python train.py --head_dim=128 --lr=0.00911 --lr_mult_qkv=0.7 --doc_mask=true
MLP neurons of a small language model. Each row is named by its layer, matrix (down: output weights) and neuron, and shows model dimensions 144-271. Each number is 128 + 32 x the weight over its row's rms, rounded and kept within 0 to 255. Numbers have three digits each.
After each neuron's rows, "raises" lists the tokens whose logits its output raises most directly, leaving later layers aside.

L9.down2270:070133132141127101127128066145127108098094102140136176135143077131167096143126175128117145137110153104121159092070099147163086122123099137090119133152115151112108125140116083122165148102119183141130162138097099106087075115129068139099144170108151179119163099115161087139195116130140179105122122108119141126162082134044142120143130129120114129178120140134148065118168132121101094099134
raises: "'", "\"", "’", "es", "men"

L9.down2262:142119080143126134074098146177044084147103106142070141143154175172157133115120154143132143153123153157132065149184118115152127076107097132142086132123113149083093155132114134112117139089151136158144184111143126138075144203115147084169110149129103092116138171146169083133157106048131081109145159165106204052109097143078072078119146115126144146132131169157068145178173142087110124117129
raises: "nu", "n", "nal", "ally", "ns"

L9.down1380:140130105098122117155112093124164092103162078152093134137135130118183178106167118107109155107126146103093159124073162117078153095151143127132064102096112100140117117058101143160156151141091161147136152113133093117167174069119137104094129148159143152134163196156093083167153068122160117145145110060055111090141102172103000093150120133100167156147107146124135139136096094103106159127135
raises: "=", "\"", "|", "(", "end"

L9.down571:100096093107089113119155102158187096148069144087091125170168091122060182126142118123113133167145130157167153143111092155101116087151189100097073114061099149116115122142130138109148137145069098083144184028152162122087137113138120131127159158117152107104084157126103124164125159141189211154145146147130146137142143130149166137139163147143091120160147137168122147175118111088135114080169
raises: " on", " upon", "On", " On", "ience"

L9.down1305:092148140202114157103148112075088105124166140115197160153124170176140194136113136131150163114117149101172117135156132126097136231126115158111094122111179168157094091132104128092121144096106139168137085118137111172075141112093107105136128182113102138094203104137114123186164112105143154067142151114091134149105127129153099135105145108090164153134170082112129105137088169095148160120170
raises: " \"", " “", " '", "\n\n", " Dep"

L9.down2233:132123167113116085117176166160086125160128101094119110129119133130124223146105150085110132161067186151202146136153127105110075112110151139114105112187091078111157084118141151144075162123132100147125103145130185086107158124160158184136164170103115138161126127082104122105099077066099123072142096173128115093139130174044154130131138111164117073149082107075091156118142086144154087126186
raises: "ema", "vel", "wards", "en", "hold"

L9.down2504:119135161035106226122163120113071163142158088084104123111139079174123139055124098103103129124142154155152093118114118154117067125121147181175118090114143160080124145163161148164079183051162114091111081099138051154090085087130118083102089167131172124170136151111143125040125125130200168139112116080139150166143109074124154116157077152100144109098134120087119173057136117146104159120106
raises: "oll", "ue", "ough", "unct", "uct"

L9.down699:132054099118095092130081124110091157155110115161165087128160194124153138084144134111129103155106175104103188146120150121141145174144067170129082152173084152118100131071140138142179141103096110077208081123154135172118125157105118151109108170180157041134153140133132098172044177155100169134154080111167138116102154151109110150124126103110135143197196052174103157133024142134147167079162
raises: "ins", "in", "ini", "ination", "ino"

L9.down2177:117117146090128131138138115110186197125149140160154120121096117074095114081120123101155159141143128129144098090130113124115139133163130097181082126174123114155087133173176114178174154123096105099128175128130133054077092157173087105117140114132155110116121135189140112067169120112126164074084127173190186105123153089132079195132107109115151131134095123141113064173082128131150125068157
raises: "face", "est", "ño", "er", "ere"

L9.down2249:119115152196173148090166125157150114175103113147120124135103121179157165159136119152129150137104088128131120131162080097144153119152104079070108189098150122102166084110142098099087126185126146101138117131198129110133171152127124156164165145117103119109119133126133111146134136116120173160118171130199116171155109165124128083187129128138104112151106121173101137110134118169129161138137
raises: " day", " week", " month", " on", " night"

L9.down2932:136083116125134180125165128147090121128099147129136126138149106138146120159109098119082104111136095113141151137099109080112009161074152131120135088110104114112071141156124109101138157130145165113130173104103201156169134059154082098192070140104132149163151218110148131131118116119069103130117114151111155147205087123074145151111126131173124146076114162095133085098122112138090144095100
raises: "\n\n", " This", " In", " Since", " That"

L9.down2728:123115151133132131118092093088154098130167176104124140132149145175134137097186122186120090203154175051133156130150110158096210143138101106128126181121163100161175179172127124137152162198183138113101121099116126087135141040107121130171148112118174115079131099100119163166115158135148160125110088088068129089156144165174153188130167139066129112123166202085119148161136122106100130111077
raises: "har", "hi", " Chand", " Pra", " Bengal"

L9.down2361:158161165110121137138145113136101111145084153124147155127153087156151129109102139083188119132185155097106125118097131187068108172103129099067134090098093138125068207105153158106171101149116079139133133093151157138089173097108155109140142062083159069127076124165142140171140119123139084109133161100161117136081073122135126156110168115156152076133138174092164132162148163164124122120118
raises: " least", "ther", "irt", " most", "est"